python train.py --d_model=256 --d_mlp=1024 --activation="tanh_gelu"
MLP neurons of a small language model. Each row is named by its layer, matrix (down: output weights) and neuron, and shows model dimensions 32-127. Each number is 128 + 24 x the weight over its row's rms, rounded and kept within 0 to 255. Numbers have three digits each.
A block is one neuron, or neurons of one layer that tend to fire together. After each block is what it responds to, as a language model described it from the Wikipedia text at the highest values.

L8.down325:129095119135176124154107108161142110190114145108100144151113131132145131138076138137099148142107105139137151106104103131107128148153139126186132071144155101162100173121145139109135160111131132110153102136094158105090166145160121147097126132132112093123133111121119130109126120119145093108
L8.down369:133105130131128093138151170103118171161151166110139122070132160148139129141187092107149131115158115126112123107106135159129097149102153088054087156089144119117149125098098154123134128145117130143167129076129166125164125132099118103118130125125135153169147110125122122139156079108104112135
L8.down481:113123150154123121158120120152136114099118130219132072143109093078140098094140150148097119122130134150137128134138087122103170112116133121151184103113157096081099120176112129126148187088129154097128119090116124157161129128112110148156152133138117142115107070121122133107143119153096144092
L8.down547:103123121100145166116128166081128140160123156151156091159131113113128125124121140085194089158094114104149103136132111150115120129129183160170143142117123162123108090110096097141143090115135136134111137100112129177123084139142141111148145118137032164129127112117115157160163151142128117150
Description: Word-start fragments

L8.down570:139142130146102118138165153135121128119076095134108140167143097153188159116122114148127172080144106153138142107183094065145137119139060127107136120177098132163143121127086126124093141147142105139137124134090110141106123140091159142087132111157133144157122126104086124174101084102140176124
L8.down578:125131156129150157072109117157173122133135124143167120108106160174126157113155154100137136131111124126159144094137142095156140128164116126113086111094120093133119103180101119117078112177109124094145153159153134111158153066087150120109164101113187133139114159096126148144137068085130120145
L8.down964:112106147127140118159132133116168109141193080105129160151129107093153151129159172130120116128115117176132111096121139144155149085143121124167140131162113147089130158135136109111138133125137120101146139122133128104088133125110129133184131087110105168127108129105138127147126076132111047132
L8.down976:123132178134123136136108125131136132120121135103116109117141100130112158137176114140114155113132126152133127108144101168119134138149114101128130146149111140119143120101104096092117107164148109086113145140148110145153115113103172138103135131111125199156140133109099165122098113173127133090
Description: Word-internal second fragments

L8.down114:098154099077125136172146133162130126175118129123125075141166117093145101127137106080115114124161103130144117105150169119124065161114147150116107134176116149138116123147137136161165121109139130123150117122130161156099117128147115098131145114131149152168120110128112125121092148157124111230
L8.down171:146171142132133121133129136083116121130116157144118120111159119122095160095131152110119105118112155162149157146108126113152130122130150141103127144064127173125131099132120111120094125130141128134152091129102133125158140140193118126092143178130129115096079095169142127106090101116138169164
L8.down712:146138121123116140139133109126114111103139130134088093158124108156138187124133121122109119142119153143147164145113127181136092105114109095119136135157160108157124122109124137139133101101154183155090134087155113102160160122121077116089101175134124125104121136093117136122138091123125142207
L8.down912:147098110157104189141126157100127102163129110085131105165158122087097139121159091126121140152147148103092172118148103123150115113124096094099120140129086115116147120089117126130147151134122109130157116143141132089115136139128127082130091178111112145112116161147112115125109151121121129188
Description: Evaluative modifier completions

L8.down661:151152179109103145078131088089158140155105122159141099114108145143170138108152128155092118114121093091147141126110150157153133166135055140128127075113141077126111112145144100149143123107131118113126118138115116160150156131106122144148121101127167136154168098118167142125156114097118094149
L8.down737:175188174150140161129143133140121107184157124102115147117140127127097125138173136085125094128135144064090154118143121099145081131122102103084126123161150160134126118150147110084093105074080094162151130125132073132171137130104135111120090127144120121130099138119120129098110118111147123148
L8.down819:134130138092146120160110159132075100118148132137097090147106134119143156137140109111127147119110117114136144086145111153099109124094073111047148198133113131107146099102118123128178109089166154143146149111137121177146112146128134145128135095092126162130132148116140131153102146143149145158
L8.down880:138122106156134138147145157150137147106119127136114145115126147093116134132127129143155112103113105119135128127126150137128101179114123093116126117117143151169152086129126101132108154113138070115116133108167120140136145130148088126160134131127108132146122149095150160108132121110114139134
Description: Word-final subword completions

L2.down515:113103137087127154128136127147099162120145109139126147067128112130125151155123161107129145103112112121164144169127158124095141133091102145157123126161161135144062111138140046115148112117136154123132083162124210153103097093120158170151143118135128117145122083079171121111165132147114174154
Description: Mid-word fragments, of/de

L9.down37:125114151148136132122080098179098173164107173164129127128150112160143114151133181090153132110111120113132137112129136119148112107088123129118105059147128141092152133194130074137145126136132114173130173096121118120092098150152097163093134090088102105125106142172095095112153097059159123167
L9.down121:054141149153114123122146129105151128157133126136173109131135122165120126130123151154119138164110153109094118110081137116121127148135217143152136118114112135134118129102071167086107158126142107132182126108082136122144118125142140100136176155101106102109128092162112124130131148074134120118
L9.down531:103133125113126107114108083130119058141156135076090162121133173133122102120105104140112141123136129128087130106127139150098102172126177156111077168108135160120110130116174129146136146124154094149166146114128135086128131160160108137082130096122119089153128162145099141147144126115104133116
L9.down981:125164096102146124147188153104100114168106117164131108145116086166114130097124126115113130138140167125133105128121118110141119146128166135152097137135106097140098088154161105165124083150140136081150123099113142133172144101114110132103128103110137100108145163098109138153144141109117133115
Description: Split word fragments

L8.down188:172150119131139127124160129099202129160129122137120139099119150180148175141138132143082126158114138153117119169145126128119114120135103080114110120140138110084116163124124103119104150104112135157145161106144103101128076156111130122107111162127157099138125089124152115157126111122128164112
L8.down454:092148100151153098097131124099115140132153121086140124096107116152087139149175121147115146096112138144136118164123100154086172098154152131160150107093163126156135111102130107151154127094075142146173116142121145117142139138114097157089129152114133080113103127159145123145147107123191115088
L8.down472:117148112151125102140078135135106151114135123131069145142093123143099091113157099130141107098132166109107128144138116104143101103091160138153110134106141140100145122139160142130148134127149140156126145136192123149138177143112176122130152195134116141139127106097154157115141156121168081176
L8.down944:115129100159087113136128107166137164129124123129115104157109088130128130081135150129125158102155135069148122171104151093170132132118076138107139139159123150186124106112123136137113146113115137160152109124164153099138130131150125111107086114107160137088135127125105048129089155130148097105
Description: Table row starts

L9.down629:129139099098147097117157156133081162151113139126131173097110144096125132145119154147145094129111127123122127174142085109073166144140103100107137149126126126129162158113166107131155132120116141120130143089133185120102147116146107157122117122132081121093099094161138115125142120144140142162
L9.down755:120149083105067077131158139138100123132057155104121084146117151119166138143102083106101126126135148182142087101111120119155141142106136093137102129117156123154140119151110121105127092119117139145095119127094111110174146136172114126114166147134146132132120141160135105149137153101149130168
L9.down802:110145123150128132117146131118131151134122096144132132108129099152137111150118130085146128130146113143104111157169118118156129134146103134174145124094126137129091149132147162117095125143124131125133140101135093114108141104126112129089132106140124132084135123144171121135158136107150182087
L9.down930:111144178129136085144137093183142164123113115199136148142151132121107124115101104125139117132139093147140148117105129138162148168155141126111107160117183127118146103116141125138125127155096154132154146106094084127135124115107161102100118077137175123129123133143119099116100132095125139169
Description: Verb right after subject

L9.down227:136093108139088121148160152121165110166104154124125152112124107140102156120135120142119187142152105115160134103178128149091107170081152104162147105167105120108127125124127093116161126119160124143116163071129146107097120146116080138165135146099104115171114112119101118135087107143089131153
L9.down452:109073093085091144121167152093136111129114114134124146127156110160104129138144153121150152144137110131138125109131169138149101143142151111123153136148103137160135127074074133134128101169108137147109107105128139104144109166096106081110115121137138143094132131150120106178065140104068121153
L9.down524:120108153090122132134140101149096090109123135122088132098121124109130097152122140136143102138117129124104076149124139142099136107083120140112110151142105201119110090162113153137144125101138174132142152133154154137142139101127129123144150077170115139103162152152137101119111148135115142152
L9.down800:137147174115121127131139110142106127154089131148095151154140138159094124142088120141134156121135105108122121150119115165106142129156111118136140144152160117193111119128127137078151110139115092118106099175086124132111148109161161070106120128124107139173149088110148111147149128195156138133
Description: Mid-word continuation pieces

L2.down15:135085118151133173111152140117088154151131151116125140120124152122119081144117115139140119125173084164126155107155145111159135143143104132143130112129151140082134142116136126127150077155123135162144132101151104094123120127147127115137115143133116098120097119104128113149117101130118125056
Description: Hyphens and name-initial B

L8.down457:164143100129159118154138112128138169151126135137103155129166152159131120118124138123132105111125101139127162138140097153103124102139111120096149119126137149120120150121097110137159114084130106143101132113119114142102118103146161103157136103158207137114132107119133133163160120106129153120
L8.down589:108161134139125124161120139113136124140143161097139150116089128171107079126147156156138164154153094125159187100111183089094098128126161124100165134125073100150096133078162104087096156115158125113130088154110083150116102128106112154123113115105128090125114089102144139133142116131114139158
L8.down696:102123122104108097141120142126113127122140123128081123146143125139157137149077147087064150090109143143099142124129165165116111164103129169156137169134141129143143121133091141097117115164139107135097138092144134129106140110124152127148115127156144138141131109167100125106084146159131150154
L8.down950:104125142115093136125140124112128098147104124133158142152100152154106104172117115127159148127142153098159126152122144110138105125131143109161119150060118146153131103134144154162113101117091137112137146124166124122142164099129147100121123130108127153127110140109134141121120106133137165170
Description: Passive voice setup

L9.down285:119126121144136124076146162145084124144162116137122172108113135086140122144144106123151131118162086111153160136111136116139126104085095106139143153160085135133115093134128160131133133145126134139106125160119134108131108133114173169122137090110164067125136113109120136158150186169136159112
L9.down419:180151117107144176124139104162111124181172102138148192134101142075147100141138116142130165140110126109093106142109108109148130107111115151126109096092109127104145134147137126104129160143158115105126137155119116113128093138106160141180129137107149144142147102146151121126092149140129114160
L9.down843:154103102152123152106140104127112119144129101089158155129148117117158155129146129155132123112124101132144150189125141111171131107145127105097077155126109125127144097157142101098130108135079151077099139116121128095098091131123150135153113125122115104165137102196122101124168121152142152120
L9.down971:128118111151141115137130143136168123170136108078100118133131170148119143107147140121151105141115152108172122089143134127142145116132109104138108141139154166114132146098117140152125088109170147100129087125159117149129139157149070127140144121142107174146134157125098109132184141158156165134
Description: Clause-ending time/event words

L2.down298:142091103125126113109122135103126087138123112158100149116121103107190136155121156142157138152137129156132085126130185155153108139147079115116147120137148125142089163150152119137126154133123186150127136160137125103116147102173174137150139124086122121145096138101159123125131137164159122075
Description: Mid-word vowel pieces

L9.down54:159131111117112138150096124165124139121135128092142122166158143130113142131122173109136097148143106168101117147114107083137143149122101129160081107137126113108134151102122125105164131098128121109148161124144136100117156122160112101082173112131123094216193129111107144116130129093168150102
L9.down602:186131106148154079108128108105118094135172141123172115123138106153104105137173126140127138168148138115129113151147140151138117122128157108095178113086110104132151141159097122127148148143117140153118123141197157107140155157059112127137113105104103104089106097105112125151137133154115108100
L9.down743:141128138150124123114145143103094138145117135114155146081158149141119129127118120118115104132117126123066111114114125132122109144165088126190163135139104095124127107092132121140079123102084161117134123130126163124100153139105158112094140145129112109120091102107067132118120153111114101125
L9.down955:138157088153113131134130161122156148105122102169087128134075130130124137120118132137124125159145146122127139134099140143111112184180133104128116144117114085130094156113129103151116135132115087127153138121160136129129084127140147116139143148146146092158136078105174109085145130105109131110
Description: Table row-start pipes

L8.down8:071128133116166151114156107111112109102111158170108108089164148119155161094131117143110120116124125167140170125110104142075084136119166148129100135086118143109148146146129108139135124151115153140119121130142144150119141092099148128145158124119171119127132117090182130132127169155146118178
L8.down523:086160169134119110117140117087129187147115127139093124152129169156108129122128121136137115114115067098148178111089121151094183120152101096128157134118117144162094105187129113159117165120068080110110113112112152172128125118074135120101149138146129151179116104128156101141118098121144131121
L8.down686:126144139109107128107116156128164131088142146106152125156123203128120075126145134135128101087108157147139206147140133120187056135100135125136125139128117104131115132163117168158124128127114148159152107105100139130133157130161099110114139133155111138175134136137093103094146147161116133149
L8.down863:141125113109097123124140095082156100142133142098125095146164156141132158154092104121127116117128138111140152126112110124085134148156122135126163091078161117095125124134092126122120096173135106120105136144122131146134183150182120102146159087120137125119128164177142098148147134128109124100
Description: Sports career name endings

L8.down15:135139124132108103125137114081096121157090100128122149144141139127084132138136119137153128135167135133149111123116118116100130151119114137151092117146141150157159124142144103121144137095118092132138124153107168093095113175097151112126149143130145096137130142144157097079143145125135095097
L8.down18:089141090160158138090099148155145146119148145129124139102141076140187126104148102107141158135113108122084119120124144117096109150160125125114103171116108129096141107121086103134147174116121152146125087157122141107144122088136142141145157116161120119161136100131108124129079126165098095160
L8.down106:168131125129139110145107103143150114130148136149141137118162126145131101118118183135158127115131145152092149128114116187136121139129117118116127094128103154139148116120125129159120153177089115140133051152138098142145194102088139133130153126160146133098139116097135150114141096089108127113
L8.down834:150137082125149148120119136115159108123119157126079129130150097164098143156156158141141155141165106105128150146110136090128164129121127094088127144112157100123140160145158106115141120101110124096139105128128132086128125139131159155089127109098164107100143117130112144111130143134139124134
Description: Early word-piece fragments

L2.down968:112143138111110181117116144096128128128110131117138072159138115132128103136111120125152155125106143176135122128113125140090116134137113127156120122152115113113127120141123083173142126108111170099128121098141101101136202119125159103114121152092093134136080145129120086134088113137104115126
Description: Strong and goals, mixed fragments

L2.down533:107087114108144146178123100126136085139127124098077145156116122137188109122110115116093086132123156101110117041113120105166100122104130150129123129125150146143136109147127121137158119122135129193142114131123152098143148120127107171154147116126141123135118142116144138142155128142125088150
Description: Word-start fragments and field labels

L9.down342:131150132124095171099099143117176164155155167080120151142134082133144169119150114117137101097097099177151126099123118130155116146113075102139132096123133146133079137118129150134149123130111150116123105108129082133101119164149176117147116143169152104098135117095122166134150174157094170096
L9.down691:121122139115136134105110162133113128101171170093131137169164099127113151141077156105119118131122121106123121102141129106093154127139118121118124064109164157118185100157122107185131145181110124115113125116098095136131107143111139150120129110117150108130120089165175146147146089105127099123
L9.down782:149162099124101109134182088104126168129139105137124172153165098127167138144160159103119161131125102120140159116097153131095127158113140112111113113140129129137127135158102112086150119167124155101126109110122147097099153134169140166145145144152106115125168117125124113130125166140089105179
L9.down799:121135102138154149103114138145103150149145097118119107109092114102140132105118167164138130065166111133107117081123143132121116139122128115173162138127102122131117135135104136159164128106125126118123137131177109112099158112150129128100091117117145088109181126134112123144112174081096124095
Description: Word-start "St" pieces, copulas

L8.down79:150126087132151117191088171162083131120097108117109162091106100138148147139108164152103150138121122157141117139133067085102135168163111098135160103131104129123123151113097119104109151114129101114078113153116149121163099121111203148126163097129135111137123117140096141132129099167087132097
L8.down157:147125113150155127038147145143137134108136118122150131158105143128161132118135164164102109115099088101084100154120104096095132129119103159115136126139144117133153164138099126105117103150159133115140132109148124158080131115149174135085103125163134146102115176104112116153104118115152122161
L8.down259:109173143111142090199096158148120113114115104148135171161079129128107105142137119144091111109118164154126101124141123110147097083117061108166101192107126151135149106120156125096149109122140169133135147086155156131142115111138145119146155153096132107118104122126155125163104121112157127113
L8.down451:148125089120158127144137128127118128137093121090126104174137131082094109140132091121117171133118141122124132118135136110131078120143082137128106159105123106132143097090124135117148110085147138132183126096105121085147138118142135114114133158164148119145169150122131117130088097166125105155
Description: Sentence-final periods

L8.down4:104131136122134126128125092143123114150143114138122164123131225112103099148120087138151122142096109125169171139124156134144149146143141101121150111128161116124139081108102166188144137123128123165113105114134105128137111103132100104068133187146114126174144157151100082119148109106102149153
L8.down145:088119135107145161100099136121109136138120108133108128119119125129129115131128102173123106140128108104129121109063159174144154129123156140112146151096101131140103122164136105129153110114137125122121127130143137129151108139135124104092108151132116147096109117110115163160105135106113096115
L8.down649:160133151090147131168125095118099157126118117120135170121091123143102108122142125129130133191132117147119125136152117144116096132149165105163141150117143130160175140121097093124168111111168099129105173146135134146155128176084148166156145095149134139148132174127112122122127140097083148105
L8.down989:143132119153121158131157146158141088127101161119147091137136128192143110120127143155108155121158105143142134092143158107131123153156094112154116082150156151110134119151151078121116117104137145131118149147130124101147132118143133095083108143111165139134119126131081126137119108113105107137
Description: Mid-word fragments, table rows

L8.down204:147137145120117176107105127134140153117094106194097071121132138175127111148146161105107110125160155140112100127165089111130142131129140142061132149136121152148122111108132146108133120112109106136128131112115123175106111155117122133114143125147125094101118136153176161093117091141139167175
L8.down285:139130144130124131152105115170127100158137135146161159107151134100148098114088166135152110138087122120119153103127071168144174171136103123139139159130152168120130159174173097157114112179107122124133116125136131120128111189085122123108114108140098122104086134129100166133140157138115129114
L8.down360:132110104147165133101085141143119072136121102184142164138134148125126144109139095139116090122134076124150158111144080155165109108101134143119119124188129140105158123089107136154128166151135115132132116131151139139110145125111148103112148157121048123109123157086118116123118067109091135119
L8.down888:144109107156140159124114172144157110121161088120119105142110136092125137159174108106121102137145107144120121162140160096071086087106102123069124113146153098130108133103148125123139170142164140114131096082116132102136111151122136104095130187103108088131147131137180167130154133148163122139
Description: Units after numbers

L2.down929:151136105127124095119127115142124155072111107117178152053130100107121131102137142144101108122075156121116123130120145134126098120116120127143132118058087109163095147135121115117169112134136134147114113096146103162108115102142150154146158116161135111119143112121136121141079139125104103086
Description: Word-start fragments

L2.down254:131118140162129132120129138110118141131112168131133144076115153124127139156140100173126121112149107134128132159117156163119096135154127126130138128121141084100129142125164121121124121146131127161153129125140150103112167122126139147151097146124157142108109136100134124139143139125095074051
Description: Sentence ends and "ake"

L9.down57:143118132146098144110113182132107109069125097135152174142139152101097131143131113138101118149132111143090142135126146138129117116127118094119143148131077124170167116111095156137122136096137156149087150148077101102143119147138122126079083123147124170159109180141115156119137122111109127153
L9.down157:145170097126160154138152147110154124144118146175127125110117132124126130163146168084099141156127101146137153142138137114105119145127142181201127109093121155121078131127132142119137142093123122110119110113099122129125093139155117143108138133116116124152126143079122094141147107094115137132
L9.down721:167198122123117120124122139127184138152112101139123118119155127120087131140117110138142136153163125164148144123130119134107148168143146097115130113176122081160122052151154152120127146158150144165088132145153110132130124128038114126145113143129128140135104132150107130137140152147104163105
L9.down827:158112107129152111126093133121114105147125071112119163115151104118115124115108148148103114126117072124148157136129103117147115131113169129113073109141108149148127147138121132120119144152131100152120074117143137136154126152127157166129130114126148135158066124106087111149106148140103102162
Description: Separators inside numbers

L9.down22:099131129130119153101131111107158117138110101126115109111134117116111162129066109170123079128182118132121114144144150144145138164129071123152125158147078111146100128125123148138099114085116166142165112095115120112149125169113084151111118155107168144115141116126109123115114140109083134149
L9.down483:117076146100099161133145152121097118136147118143089109138113154105124128124120145139104115152106097132138127113121129175108139089128090097113136175132138110073083158142175134163114120094138143115163180159114138099121119132100111136147091147099104150137110125137114110143112096126097137161
L9.down703:144135169120132153119100124088098173138149140111109139129073134128113126106193151134145118115115109099109148096149106135138124144103117119079139142109133152133143168105139091165131138150125116119136134137120120148122102128132078121154101114095105160134118139107177146105098092140125092173
L9.down835:119131120155121162077125146132102134159122122142122183124108137109159162120140114164131073179143136171181134146127159133138068096128153121104089129095151162092137156112145114116121136169102121136116126110162143142136133160095116139137116104129193136082142113077124138135126070134110116128
Description: Adjective-forming suffix endings

L9.down169:120106130173116125147101117128150160150119152168128176168153130144119089107108140147149093125145128152132146109102100120133139118108114147114135175117150129126128124126100112088085155133166152105144109119135090101126164141125131160142105132144104123107136092143135090122132125174160112087
L9.down199:112137152132120128111100107118124097109107131141070159133134092129158102124133163133120136093131163167126118155113161155104126134090104120128145100114151130132107141081128094146161144148116105080146121093097099141136102131130141109158120122158149120144095116144142143124139162157148133169
L9.down414:152107099170134113101112167125125133118107118126110123114152121125142103117138170139158151134132093117114175135144108098122152143115107108115120139114163127126123126065129114107159143125086160118111127130092116136116130156122123095152141081156172105120125118155141157154120129167142131079
L9.down621:105164137118093184159137147156112092109125158083117128148152121071148135108142097087083113173127145126124098135123133149133106110116138128174110141114143139133108099155109140122118113096100144123116138127148145093137119132108138130129150154131137126126127128163134145147143122137130130156
Description: Sentence-final period

L9.down49:101099182148119147085137114159153113106126144124154113136136113160156116090113089167125164143142121120121135162150127128147163096151097092174138107125138128138089138122087143088156142110125140115109098180171125141159141147113118177131124140107116134112095147144114142122130108152062115112
L9.down139:116112150146135123099103143169103095124138105110103100146171119152069154137123076075097096096144086141116080146127092090125166116146114134104136125148140128130137099144118142145148127093139135153171096120103145110108142136151118148145142103118113085143128126130113131125162142167156116119
L9.down179:110144117102150125118149151132109083146118127113141109166148124102142154133133094215107099104126141140145112109157150190099068152138131179135133146134173115109120124131108146137109119163137159141133103111101142083094128134094141135144153118140080136164123093158099069118179102151111137148
L9.down646:107135155119140134110123127174129126173145088095164131132104113105136142130104135079141117113109139103126076131133120099107122193115139101113150151146169092131129143119159076118163117093137117137122135146157099155121125138128156105155164139124145127127123094112052088142180120076127095108
Description: Mid-word subword fragments

L2.down821:152112181120119099105115108143145128139134130127127114102130147137099119129121118141057148122099154112079131103107157152146084130081139152151137141133162104127120127174124110126143126151125096150101141125124150155061093111131145111146118110101128139101128113136169149092116116172145168095
Description: Roles, founding, word fragments